From a checkpoint of a small transformer trained on Wikipedia: width 256, tied embeddings.
MLP neurons of a small language model. Each row is named by its layer, matrix (up: input weights; down: output weights) and neuron, and shows model dimensions 0-127. Each number is 500 + 50 x the weight over its row's rms, rounded and kept within 0 to 999. Numbers have three digits each.
After each neuron's rows, "fires in" lists the words (lower case) most often at its 100 highest values on Wikipedia text that the model never trained on. A number after a token or word is its count.

L7.up19:581475535461580436599591481463513505480491521460614495534590440552482484517496471502467474546536487528519393564439533511537547551483554461549548514561521560550481533520405490496479500429508493419433539564464528657468513482465565515507462420507564492464452548489535509476436572540458525477545477436458582531524528481593413345575555527514400472503569611465541451509420420498481505458522
L7.down19:437531393510474466439445466527370555405570430496469596449496517510488529498542560525428527515533508534536449451524552556488538531624561528463416435481476485451528558511519557403577449570531506545532537458607568494508545513455383505493495492487509496473530557575456435500552479475413457534513467519456479466644450531441518546467411512496492599544435446541572439432562575497494549478547
fires in: "from" 17, "to" 17, "that" 10, "hold" 4, "at" 4, "on" 4

L10.up508:546558434492432570511553470480433545542508562468511537514457483520509433466483446432487492459571513437490555498482532519531524432616553396468503621444525460500486532606430600476477593430517449497540559461552497449544413497524564580481475503526486530530452536453506476584552489548470545461430541476481447564459532487452516497529483490442568545573538417469398432571454450545580449511524
L10.down508:543610430495527511533512446486496538551534504406517601512504546504495536472478438491421522438462489355470540533540487568476556452587531443411488543470501590521407474531495541532585583494530475481598547536557553485579432495546583535509545438485534490535476513542469473510508528517530521563466537441420410471444560508506526499456475488463531505457533507431430440487447439523491448487513
fires in: "an" 90

L2.up251:567562461451447542558537438378493511458487460578474416492465492517530523413550528498479494562531481432559545494547457496486476468441475538477366512527504560450462522395543517471476519463518554528460554563576527416435462440613417485490517516486452513537435490481538488479396478539520449503435486468598478495619537568449517453515442508485470540480468473479551469511493467473516439472418
L2.down251:574473533478479518545526477547552525430462540557537450591398494535488469484610562526502472540559508393528541413550469453456483544486504582538515435533473463523496533526481510548435617508546509460468467522509485449515492510505481493458520519456460444444530567480545450492542291571509456446472529584525482488528528554440470519508541523513362570477492508514652532480484483431513495447500
fires in: "music" 36, "football" 19, "social" 11, "sports" 7, "basketball" 7, "youtube" 4

L2.up326:454465498536659506504411494508482561499610519532489553478453467457516502568486456530328463452470502626515409525544372495539556501540413505510533523475512464434517537547410547420459516542508443383540459515519467617383424516489517523508467478488385569501468479506455460492562545499491575424487507525544545559483543535392461560522526430491509452486489486463458451395454476475496509529503
L2.down326:455385417553569452537512403486559483516555479453522470538477471492497487498488387516560519501517509503508551441524546518427534543519515544536571529549496456513505500493533535533521591528508533518547477562508484447467428484492532548534487523505486533438467578455475517550606417545622482451459488551489476448482563524557438456456490430482432400518460428541469485392481397413477604514505
fires in: "this" 83, "same" 14

L2.up267:444525572485521565570481464325487499467484445515386557523449487589514530423463437470388416421408493550503454467527485508467509507454456559465451453419529496434472383489436508411464493561504540552468427444507481578446598489488484431516539525490469573623545469500495500480517585487520522480462483478581435470507444502450541474438434407473641477500533454531525515439491483579551500455458
L2.down267:459467373519490447538528479498444490465479477527475492509525568514490500494521541500553469476484493496554480552438546500486410514568488376491484392480468418517472494435502461459553519525518471491441475495535468539574634599461472503542469405477446558493530491540396485454502578554509466494540416447440485426394537601528545593471504534483461590431545491420509612499451535517450525518521
fires in: "album" 16, "band" 12, "studio" 7, "musician" 6, "producer" 6, "actor" 5

L4.up552:465503529462460520505539455524485506450540465500610497524531487439443516545503499560443478590527454500504450561493507596554485610491387549589472500473488551517426445603549516487497476519521471441514511507502516473442522480546508428475415527497568525547504415492515533616381410512525461589501526523554509478553425501487331484457492419543512473477551630459536459443481451513474579457528
L4.down552:494378399513559526555469472571442513497458611453463431559506429501503472432465497460501522459509482499483445486604529463533485475482481433574432397514486490509557592471435577505474601463481480439488459568474442489470467527498471448505489544463456526539564559550434522520468463592579481499452466538585473563504425504435472543522525475474602500504583380625550516433498442437541482489404
fires in: "division" 27, "league" 15, "district" 11, "premier" 9, "football" 7, "cup" 4

L11.up150:510464486529467485522473547445436517484412540463512495577524367592399461508508514470522623441487550443567507454424490456523440487593538425549448604438527519519478498558434553412539507512503509525511590550551529633533447483488544504508473602496485535508427575545520513457516495517507497429345479473447588509453583422472417423479533483587491490424577534483449540489471419573543483487545
L11.down150:465571429524539451502479478458513472517529508515462487508448540482474454490490412557505515540499511508525522496584584561448536498557433568544473471496475586462480508491518491626511469514151472535509439443481529513445494507515433549647560559526508507572444478527466518513450438459571485514499535576490475543515561493420541493531532444438465485520451497466507443526483459414454550492468
fires in: "this" 40, "an" 31, "a" 5, "s" 4

L4.up332:486477468504455557360543472483475540533495543482529455584484430470522503453529591512476413592539471447497499532528570498521623567525457521526426497492557658482474425485546555519475491496505554423558443461559586509481489514509525484506474499467479515505440416551459502538441494595504495542457488544492585486509406462469405529525567535498516568497531510471501483500565463571494436469504
L4.down332:528419483465451572466496494561488505536567561503493482583443497478497484438516459507576518460556512442490482532602544451555498523588488449531379455428544563480553558508503464557429479536513549481576455507453540423535499526522491506480489517509482441534493454453526445446510498485416484486565377512448401675484407546417439455497574452486498523486545460481533538453567488534448520420532
fires in: "football" 19, "baseball" 15, "for" 10, "basketball" 7, "footballer" 6, "league" 6

L11.up203:524464518582433497523532502389447455414466487572481427561482459450487448493422598440551553501468498585534574420518513524573471468578589499525500522481581381549553417418532523479497518484520411429481545522486468523486503471491549531460441556502536412545503543492550591508404590423494518494482471518457498543472490506529393515504442483620574466460601443539485515536542435448538518523575
L11.down203:482440476451496533557459479496471587422431430546523552505490514450512487439567546489575487426543537429519454429516548513505525447479618454525475534564526525509463467529504483550496494442330491563532526480522525599576472611484524567572435481502458545587513489477527441472509605454538484510675608513527501503456501431514519459532586595520427528487523591432575476521435546518517495501471
fires in: "s" 85, "t" 7

L9.up843:565487451535566621492423481506474508454517563551568490460558498404480479451530568537498568432552491477487454406548386553508546412484560526559430429570495478440455516541494430435578461565513497532486487557636596598492475526500487479493463488447413516520403447512559508457530539499549561366523500437440497596529539484517489484461523476467390573462504455479497550481558440447486507585500
L9.down843:540448475583525375487507539448481518470487555458553499494515479489425531436471533534493453556520721460491490460465496514440539483435489512415483554485378372432468504546486520584553545482412487517451434428570451555452539531526500539570503499351497491510445488367530588455500557569400559458546547501512539497498548484442543578508512601486496402477519452421485512509567478477522505577509
fires in: "this" 30, "it" 23, "these" 12, "some" 5, "much" 4

L10.up574:442476519629559581565417503501528524494509613545530539594501441453526491570464544485471473460530480475569506475409530505493470499558571442512502511576549501616528466496397505504442418558497511493497448464535514591428508503537563541483409586484505452518487477558528634515492510456494494433434543449490542506470508366465448455529426544512503473573536498544454412460432444423618545579526
L10.down574:473559534418526526510480464531633406585453476500472509422523539498505499562516547452416519511502456480489530481545536595583479512458557433499473520477488554496474499446449536540504494525401569497510470559552593548412582475489565444495484506476478506472542481546425509497526407423507474465481435510522508521482480574505452520551526520555460552481509605490544558517493514449582465590514
fires in: "to" 23, "her" 13, "no" 5, "a" 5, "his" 4

L3.up355:515468515542543492514529538515490474520508426484561517503482543555506465563443490509487423516483493577521528446601504550544419532515480570487505576574521492443436449445449365450477621493511496449506422556427424519564574512397434493517544589515446521542569532480532479562494561482518599443443501511413577526502549460505474552552581619456577445506511540541537541434530392517464451548456
L3.down355:428554448520485447452472476476521500444498585564452546524393561479505494570599564485513444625478497452476569528662537491578512422537509499517449489455520480578546428473393494483526453410487401479441496403493516458585458464497554510532543560497588481576532455471525503552424481376504618486540477521469512544523439451470421463458489497361452456536514495546518504530446456577511476508535
fires in: "but" 63, "however" 17, "yet" 4, "while" 4

L4.up250:570511559487528447588440439472427514485456544510481584495597560494518464448522524487461547490516492525444441450497452432458573450510441398545430592441479555421487553600457534572386474497524468474538503457506529474519434558555582524471431468480496492447511625477506504492446535472469470568535460441614485499535521538508522469523516468560449461509494499508395505393540487456540438451539
L4.down250:465470501484565538495488369499467509504619518513436500471475466512499504485614452465520429535452498467559451467533478559599442620453587531453537553403496548491495443494472548464529510559529583485476481468557513462475456514437483464443401479498507513413424474536492530491482613520547561494582537431480458478464497601509542475444547428432486514542424381529525507521492573433538487456488
fires in: "by" 37, "with" 29, "best" 12, "as" 8, "notes" 4

L4.up120:439549554510462551522485376426521527442439451637494460515497438421503500485458527474475462529546502470591464602593461554509522462471532550514405451525481512322512396607508466465487526493505526475476509487421482493564487484515501424490481536476487509516470526426509533533451485566599585489490524518477511469611416518546612442462513408441546494473469492536508487469535458506466580498495
L4.down120:566542472503405381486537526417525455470549561594492544557443572550485508497558404529510559561449501451528593532513518510556493559496587580502431467517446429501531493479608418443442525523496517574510513510510561382473494500562500492558413420468479452455507532509506435409550349507502484544521493548532434433527448497380506581439511461460417481578490573503546587482606543432418526496440
fires in: "football" 20, "baseball" 13, "nhl" 7, "basketball" 5, "athletic" 5, "teams" 5

L9.up689:472430534479523436515524549495384499418493488467582451553501465560527470478464563517516574552561531523501480445583493509491465449526476483485493565504520543417504494533497437517441515421534426511522436551525459534490522525514454586484481551445565578556524516372534467491534473411565458575464476549430475531415465426514525459476665466517560452421571615526534530430482434597563472447466
L9.down689:499602526464460480512395477516507511555502420469467475470546482468466478446606501527503459481426505566456515475412469508473478508542458570489465503525570490600576432550515476567517507532454415536471529513460417528527533547495493504510571521494565476544492547554571589562478514463552460529502473509569566455560478586467475485559517497531499474583522474504512463513417471454504445504404
fires in: "of" 19, "that" 19, "but" 5, "however" 4, "only" 4

L4.up614:557626439529585551534522507495497485471480439541553472494524563470488483446489486491510531479482526508437447552532487495550459554412479508477494621444498421432491485487469454434499500429511531470467506516399486576542477323491527486495454469460450478593482546377585535601440440555391534593523597444490484506583516520487508459498567513528521561471480558490441479479624545512548518539520
L4.down614:498508499454547499535472523516533538509534444483548512485491550520500453387480461501533546492509497470466479535530547514432474440517560487472496487506480553438552455469486544465494569544516501445513541552427429500544598381413494500527514422500392465633484449447578565531505522478559566580564581445553492563511598559520376501518538531611512594463496559481547521485577406455439562500461
fires in: "research" 21, "committee" 14, "based" 11, "conference" 10

L10.up650:487486554594530521392509542500439432508428534427513468481553492546488451447445584459545544489576506418504507558435550451460555477495477479485469549548532506592444507609549505483497442503517507448467399364543458491463493481550509535484534511500547468557494519528452502559478566411535441518466515509515504547462502359465506445520536502500493482483561624514489400510445507486526361500498
L10.down650:458520486448477542540565504495487495564456418503425467539433576578477405530464463508537484499501602386561376460484484425589509535500520472475490468490535469482637502419511479527472360562528434503525547489458463538535448639505475494521498444595438534540523581472489452432468459487511563517506457500548523466540466475497540588510495548386524448480533498538532394586461602459437508469528
fires in: "had" 20, "has" 19, "to" 13, "have" 8, "maile" 5, "no" 4

L11.up953:568517455514561550480575516462529503471438498515438455521574500548514453432502526522513473499579555508519481549452422516475517511459562470516497527578529537353506442511489471511418461465486498475520473547557477636431485599460540520523524546516386491563542535540488425552461496526444452377556426498468575553518543429556568494461515440552555503387618627563467483608523496486537492499505
L11.down953:473464553550429505532506507475504464517517469502619512468482446593526491472591548403565574549487590536507463566490480511499429593450527515499545499555529453484447508472507469550457596470254459491505501522423488519548446580554590495570500520495546530527578486473591547522374611597597511480436484442524445558443502473486404494492496571474416449513542553408514465522478520483480510467425
fires in: "had" 43, "having" 5, "caused" 4, "managed" 4

L10.up231:590449415481456490514451399480470434485488515490468457464508437516515496580439532427477637527505414421499458452481538484478573460518489464501440454523458549480434551529482490444529599525536526519635553434522555525488412486547562601483521470511434493444559547443528501481492474495507487461426483559527597489594572527559445429492599563587490495479540472566453511533499441550424532537478
L10.down231:410532542469471549566530491557453622557539460531493552560488460517483565455491488478438508494484479452477444546453531437526432507582490470527467552507546524415526599430431568480436523517446514548486482542449417507578554482470537491535523497412475515516428470497515524433511566483599472534471551564477450528529509537457544438473474623483545501505524532570508465412402557494517606431527
fires in: "an" 32, "not" 14, "her" 5, "positions" 5, "s" 5

L7.up46:517509538514421501594497401412491506432580506445502437587466534444489485512465549560572554450486468530517551525528586464445444397538467500551498512380512462523576395510551540381544559512525456550473485560511435459543468537531589558403533474510559423506605508429454491571500524478508592406394439405482453473522495511489476498605505451524479503453546466536544524561566515475497517450555
L7.down46:558494469489544388394580437427504468512398528587515492503485488601506512511517454467517511554489515569436504542523525533521548497459493504442534497493479383489456517517439453519472468561473611420447490484548524608498477535471455546515437469543524533486479530533462481466405528573558469448542501579505434546522521494498517494545474573528403456486533562506438500587452482468425563516432
fires in: "s" 97

L11.up139:496472503540491462602481504540452517526321488507592499439488545433460404568479548502536572489548474525445515487370477560563403523507542497437517648582510383579598492456469528541390370492532387444492473381526541524478577510535462523501496478516521497464487477447489460529486488455429390561486507532538512535492507516529458534553522592465472447479529476509422478449437496479613549552501
L11.down139:500442529531418461445532496396444587542520371492432551486561490552559452479534538463551449555476489444598562582495419537466446460492511478601459477591513516457447494461473465504642500521456514489509426563453618500461414457524537572585411568532498528508479534554526476514479518422511456503453447556443493475566522512437426473505580474522545531508544506525517515614443615510492539488561
fires in: "on" 61, "no" 7

L9.up120:513545522532445485595494529425465386470445617502493490574514460483477503470503584466361511456487472543487530546474489454527501473534529560440468474523502429490517439573505462449549470530516484475487515489546495567417492458470487512499493585507587475585473537429478540499497535527557472490506497472525508481484514382496466495563496486615588456448496554604521420470416418572564517545481
L9.down120:449516520536547518551421486527434402493481458452521461512574506588539492522473520524481486523409525533446408534500576384399455537424395542406483513471465541504464599426613411517585537502491506478415470509546546557464492468479502441529549501457442472622357489497481539465478488536477533488482475587534577549487573530464583545493501525531398555532329585460481464547530467520554460528495
fires in: "his" 29, "the" 21, "her" 9, "him" 8, "them" 5, "their" 5

L10.up778:515454538528477470472537562426393550551475481435442545444468518484542553485441495436492461504487529412551401535500557544457489433475579510566562479481545508517435443464422572473460459548499529558495428517553526533429501487535513601504471594572437500566426465479509443561434558461480524425420482401477549535588520433577441456490501519441512489510534503583530427566544483502635489474455
L10.down778:448488515550561458532446427471446491537511551468512525500448430546489560513494530559501479583511535467462408476486458524493489486445638498478559548456542442451504483521544495478583530425416443517505527547537587525554429547539463509580468506539440585431507494488416516395498480482514482497502496528419477499517510475494491481497506627460479532557569485506583476502569555536554530440503
fires in: "his" 64, "a" 13, "her" 5, "s" 4

L7.up521:480503595538510498451536434527471522508529472529512434526477482519500486513543538492567440535501484489459587535507445472502450502654552454522579639511550444540580492492626512471535536549518498436467526394449490510555482463539502558476360547514500419464445484510498550517462565489515478483422439513525500561516449388522504581495482585522477478497467575545502502512477529482563503462502
L7.down521:431549464445538488484451531545472537525487443526529505501549528567509488540500441514546573481487477446484585421500608539419549408517516473570527571610437502494540517547476409489460503531520555515522507462454513503500551447534448496505546427478417556503402368534416535585559482493534415506491519526420392421599557494496454479545564465473512498445511498446477528481462530488486592555441
fires in: "to" 50, "on" 28

L9.up367:456450503520597500530495485535365516536533470571462514563514517445479474457452537493386477448485477432604472423422498494592529567453467442550477491451469431513512438468437460497524464542521526448541483435493521510462430525423533547502483526414527496507549409432543596500498501434561505472519542539575499552432544487527534518619529499487495420571552526584484496507501551401529501536528
L9.down367:514514519516382548478450524556500456520516468481552527511435463575511494445488575496562555492508455579513512501604531496448464547653506494472419508522583574509497553475518512450535571562405456467518431531460446521495551447490437532572470567479518462535559553549508436520473451577465511436455435488477410621490621518465438509514462568498436576537406520556479514382493479523480477564594
fires in: "of" 23, "three" 14, "two" 9, "four" 8, "other" 7, "six" 6

L11.up890:484476479570447400577559524444487451492451539525495438470501503466448342520474537526489551446476546496540480473530500385533576492589523409434504516531525356488547528548550491617521387520518412507425530403567505452512454606549486491525440462503542499479496465481505515491589443447505489593506502536516503530525587503498401413579549535538468482541535489497451533487428425470473522573532
L11.down890:512579495480499477455522485559450576465474482580537495469532541458458466456448470493526523439542567408547437484502468462523486514499573548545458470468457516499538531443531568499447452486290462423450540511465549501441409552543406534650460490502453519490440507465591579536487424460581463508531498515562457514517489500480617594521572486540373553505528506398433457510472485512472428519414
fires in: "first" 42, "second" 7, "most" 6, "third" 4

L7.up671:611508476507452463491489507394452525400437398560498452531498584394484475541445502493571515508504482561505559429522566566551495465582466560513528528487547447496483480447574516458510606520537530463540502487434466508451482500491528576421486559481520451546553557389485516511392524407488450498470493448392446554555486502530506574476487451549542459424572475557425507552571397429575489517599
L7.down671:478501437475503513478487487495469584504436469559491562427499541609483526423585408555474546547528511477532520505559522506464568470497624520548464527461513366542450453522473399506537466553438473554531489605545577556486397452509530503560482565507446502508474554507478495469552506461513472437595480507517444556451593475437506497505413476558339543519552536553467476487472447507504493596470
fires in: "s" 100

L11.up255:554413485414428444562447497430537519432525423561524487468615420453490444524556483475462564526508438549516553504474472595526521588536496454547390462565528546495500438633439447405530491446496488511479483524563501557432537552519514493490482478400487459463460463463538585468475554468450533509465454533430480615487565480510420429420544418528490508442558622511495511537493497482532465454643
L11.down255:502431517513490513420495506550510544432453500534556556478482428479460590518566488443416465535453492538472587430459492515397533469400510518445584446513479504493532527502479546541610479470329533601533584554563572530437538486536511483539475559490523472385557526568458557473464486532561361523481580518458435461517508445561481490565468486527539447521546543429439462512485544479562548576511
fires in: "which" 50, "that" 15, "also" 10, "to" 7

L4.up667:507470414501440519501544508470453494527475567587555496489489460470506476577526514504568448576485509383558479447506483530497450460598523587520434509467528499495527550577486502416502498494498540525516492449508616618430623599381586514531522475487469409580419473517513516522497491517469556416455475477500559536485472360469450481452565514436520537488653497533509480544520464504541458554500
L4.down667:570478507516547492508499537445493490520464508422560491409552411538492449460513500506448480510470483424534460541497502537528427504531512491567549471559470549508650548483378436540662519519483496582483468491417487506511474483596524481503576527480519540387583558558519552485587371462584519489392435500466502518513523590420520483530628507530457529518482486511530510486490408525525476534425
fires in: "or" 22, "a" 20, "to" 15, "any" 11

L9.up869:569504466573576453616454451446466511398525504521434458564510429558522486439533478458615504440502534477554398571509392489579485487531480433449374494445526516426514403439416435442468526472535509480486495552451542575495505539491582578483522539494530542478452451528518539429458589470479470470392464405491489570518589496594509488523502549433514425530494568526416400577471450591591556482573
L9.down869:489438525464428555519561519447541528505496453507543546449484485415468604534479542528457518605512473535448640548492539503489515466489432528444490469489488560491539536578379567589530548501578559549490508542492412411465545509411421544460482479463438409447401496495592463424431523486528485543493484528496523444437533449341428545432569484513544576490535513505424553465391529495504473500549
fires in: "not" 48, "also" 6, "too" 4, "can" 4, "began" 4

L10.up673:494467441548496552484574522466365540482446507457443449515471518507483454414489554439543537509490482427519493452552504430530444526521593474481485615548583454477535496534497553579504486530510494438409496446570475504368443481485491585506475534509522504569579447495541534513531460516541476489535480525493503484449528503514504509496428390480568463512539560508474469465465367428523444582490
L10.down673:454466464475444467416551439427473409533489441524432483472526455506458518520471488494519470571530515456483520462551454505458475595493559428525511532527525462496525560535531505478541489549411486442556598572481506451411504436449485552521475456438537626611441462554529585489577434439481525491496478557506583456389569462394507562436528490516452530578523564514487463523424472557517539487478
fires in: "the" 30, "first" 17, "second" 5, "main" 5, "a" 5, "s" 4

L10.up651:506481454512451492575517444480467456464555569538501503492497495446524463538475475472570548431500486381486484473429504444483592451579522402444480545430641478490468503588458518492471531449523471607510534467547614517568509542521586549481499511506523488495520533461525556589576485532490456483455477503486560544479516552462490452481574540477392521521562473570483490492502509536534445435527
L10.down651:474571428508578530545516507536489551482583519410533612471495459417484521534569482402401575432470441397518588559492505537585521455562495484457539430616491503506532471544528530497515516552527510529564521566552499467549490504539583481445467561554495477542456416606471541612522481527453502531496581501473459544504454428568561478430451540549517573458531418492411579494462516428465395458557
fires in: "an" 50, "anomia" 5, "preceded" 5

L7.up439:557486554491522438550489486490430492500492572492524501511538520428503472547484508466499528530539515508516510442422473472570562530492461479543517444562478546417425545619538474571443524454505525564509401481530624476485466454516641437479415460447560498454521492433544493514544483375516507566492442497484660475475436478523449520485539467530546436483490481496456520481483463478517504409522
L7.down439:468464501486479454406464575593622505519501468508583521459463609448500555525538493485461501413482506465497507495505561462575485506450525482492473502511515553552475463619596537538474597555523572548577553456505515437471609572503559510516530442442542535458447514381442507510486473472502549413540569539497511489637486573537579483538457554442442463489547509483510449411509546480448469458566
fires in: "with" 73, "of" 5

L7.up516:454470493543523421519453527435449444448509453504500536432524398477508500457477449522452606409610473570477454511421406451448552458500477490585493627476527541517569518533456507480455529476507399458609506513531572538500493427534485573484514502526499565526506530502527516514499516558530515450398518523549540502585482471540553576448467494454499502436530551531453449401448462512610503548527
L7.down516:594616533478551528572465422517563477546552473492535600524469401492502514514468433535532501533549491450466518455421492535526495550473531497472516574521476436483508513448353518544486520543513595539552479442427481538438430401525488570524471475503516490454425517529475490507444454515506521467622508488483483569460563502471573465511477486488495458468600455431538372502529421460384546588453
fires in: "a" 39, "same" 15, "that" 8, "as" 8, "this" 7, "an" 4

L7.up58:552550501495520472469528470461499473502401484558498566540510482530504471483514461466462537522435523378424503471493506515523525541495436405536603550465502517563525517469491440483424594551516481523489384459570559520414445473568575493501471460484534568457519366411588601545443483520434538606435435487472483665466515437486408454449438475568457481477516528578485573462486511533440531591574
L7.down58:392452573491492497503492478457450487495547484510439429511456474623501485519552531470587538511473502454468493448513651479477478484542456457534438493479550502571569539485513484558503507403498503594430523483570531527553464544541524454481523499510476484588563499615423476513486522485549508420590535509447410439405506572533507501410444433512421512520496531580511488558444430595583487588429
fires in: "by" 95, "on" 4

L7.up438:502471540515459492546565514557486490487574511497477553526519522574549494539546483487439466426531526420522525462484457466567496467479436407488561514488503507485495366537564462514461495517488532458469406406522546603432433501420627512528495520472557498532521485523559484563541558538468500422564442451521605491486392474486450509499570511489550487496602562496501389494471436459526457491596
L7.down438:580529455457599480483469476578541478518514527445530565419540459467501483454475511519549467525498493495496553501478429546480499533482541544518574360520517562481431546615482573475492425495508504470515561488580513473505603601562351486590515430559397486476517565547411487486362479539487457466458497471505593464552440522498472544469472453539503485492404477418435501508534427490488551525436
fires in: "with" 47, "lead" 10, "led" 5, "of" 5

L2.up473:567509512567636449522498548474444469428563412516566528496521554525502483554461489517414438515571505586487422544532474464511505488416486641479570547526512514389449459565476458445488522453502535440519399601345493555474564471485402432513533447530518507620556564468569478549407494452487587492447493409475537540506554507450438433504555463462570457496486504421497529519560436566480524476502
L2.down473:548527468486510431519509486547607484517468533483433495522456533489499478520504440496496453561550504419462535587539534531499501443512618493468490482546555435522529433437453520511484492477469540528485504354467503407494453471486508516584509515523585491472562498579515546604436451376499492554513563510431527480595412472575483523442512521455437451504554485464497486545509413636497479545434
fires in: "but" 50, "however" 22, "saying" 8, "though" 7, "stated" 6

L4.up421:486600438503593581412584564431442520535463528483594460565569523555453503431492541519527456494584508467508467467424470512493623565555370493556540448498517534414483501450503493493408447584561457484536457461499477555405587504498500457494476465510528475560452461522535501516411593566532462570554520515423507456563538534530473398497536445567494461519590575525469494541443418488485547498485
L4.down421:557388557553395478439468559485594469530481559483530537525489467470507511536413488459455433499519499412523589540409513504577558515379519442536519560406516422593590506563470487553451519505511479472523512503477489537508507499458560514485443610463439591546451487484522400565495485493556518465368503494510542486436518428505526491501449526434548478574517408481483441435432545554446519608571
fires in: "born" 13, "votes" 11, "total" 10, "species" 7, "code" 6, "utc" 6

L4.up48:488502476493475487537491415391440520409475406530508472539487556458461483512464530528598533490503503511516568408561485550532492476555507472531509489390545518490541449424539525488494680431524496509449528511514492518464485396531435563440526579496552418502534542381481573497521501414501490449483589454498545505547437558485503449426447513596570436483555508525417542579590415527554493510528
L4.down48:474476472424557519431554444535445536512484476542485534449489505555478506521543446539504496584527469479570456507549513534517505527575544545422599531518480467587495542561508477537502465476484554454502562577521551494388508486404516439534490423550480478491493439521537493460451560420437530502490537591480501547521510475390504530522612502515450511509497429474537448503439468524522568526451
fires in: "s" 97

L9.up691:500473563492487402486521488417529577489536534493603443493527535481521431547484520439502459452565504403475512472465535534561471517476545495580428484544549559437473506647496544515508552454515470442510493466422584554456592551518600569503497590518436524500494455607550584559494519507421549496483432469549572481458562383503459511541522453591603438432543529593518373502408450546586576453560
L9.down691:539492585467529516529548588478556483477487479565521461475436474544490545471535505538581519582486471555562421489518418442449453485580494443510519363608474541537565475503527490541512468396492477405572501542513529559507494597478504481507554414482505385536545540519510527501445573560536574567553430594498504466459464381460449496389477513450410511546418557472481485597486553444484496415472
fires in: "with" 19, "had" 18, "took" 16, "was" 8, "having" 5

L10.up466:457396478551440507562445581377491577455458548477520470556451475512529501447473403484384584536431492432542535482564453482500534427490554515532476578405553503501571494545461465473565507458498527495481519580555538598472464536650533609553535490491474524572526488540522437513498517493454521514412540578468417524441630373538552551454455504484588423398548536517533443514476472501568518518529
L10.down466:484546465498572526458475476502623449452510460499526552460459549554533523437568494570481557484542473477444464478512435539451481518504445481547480509606472438475425431541390585523620485485360570456507501449487529559441412471575370534581489514517556463505410485586457501479540508492531588525508522474524495540547560516399550452547573575577444381564560359545509510491622473411524558523466
fires in: "the" 43, "this" 22, "these" 15, "other" 5, "his" 5, "same" 4

L3.up481:585480412531586495468516559416524467519508474516552597568624465595514479557446542519506447475479500561568414489474444515576450501479464535527503462489575509370468516464396457409421578497504533443510472593414512550461535529394598474526507496523449472577484501479532483480452540571499538448468434464505509613562451519585456517598555603527489470492501548475441527526484556451538548529485
L3.down481:445616512506417483403519385520455510570518485619470438505546511470495512475560474502522538492499497460549476559556437554528435454508562502591568523515500506573544438504568471645597423523484525406640488497527515472494424471529558519521491576517515525529525504549516496521446547430545512527447480468347434398524508505493514497375533473381432518478498520466500501429549428438470545518448
fires in: "including" 24, "than" 21, "like" 15, "saying" 7, "include" 6, "included" 6

L3.up814:549598487447580455443533453442496539455502450546510522490497528561509480412404479505486416425526509401480542548474449494420479478513561502448527576511584502476483363559499540542424460465516485571505416475509538558509541555447528520495487482531552496586416465464522517609487470523556517549537447450496483537495497493589575517517456508564572471526510513663458516610499511496550515456476
L3.down814:553573487503498422500501446417551522442416585444453426464447572535489491477432560486475433554505509524498539536474482474488459546462576473468496476551452516535425412482557466501449490349543483408539476486471470480470518576501583533542526446499530495547450438463560539542425526511503496436459443565556538495456463480537496609462448522631428561486483433525434491498529537449536567527486
fires in: "written" 17, "composer" 10, "directed" 9, "wrote" 9, "produced" 6, "owned" 6

L7.up635:454462476539499434546587551449561467486533530518541416457542544497530495494466534515438501356417497472507503485396474459636528450447499565519454483439618444498452479482404471508440402550498512528544501483442536475483509474508597468501547563508516463482483515528527524483465489497395494466528456447484532498506484477538507456521475519545510580511537565424477476494438532435422461485519
L7.down635:604492513478542527451528558565498532465463507443397585405485541415476499636481468502522459483465504532558428534456461425534530489502498510572445557487428459491455530494496553547549473582535521421509442445492477578509471495516459497506467502455532519470564561609511491510506499540530468538479549418534537486569465544512448488510565492481557551565577432412473501428456395555509433552567
fires in: "with" 60, "in" 10, "for" 9

L9.up126:531475467451467450517604533518425365426456518536541548516510439442529487536513510445502520546518522529424429467462479496576557532605499440477438542561462437492549374509477577425486576414494477442491480483573547569486445462435469503510515538520444541443573525514491559553513521536535558502394470499567539596574508450557506469523489488519479499538534568532516429552457460517506515596520
L9.down126:448522463477476565440374496498507534518547473592421509515491519453557517499519449552520505474489520537405563531506485598472495488446462435504447527456530467475489525539558572456571587531559534544500419583498536570595515547498537538546371417510430552420570593473544465503522538453523423468548573473454519402513491481509537381447511425537478451528539547416451451390510467474548581507482
fires in: "the" 61, "in" 17, "on" 8, "and" 5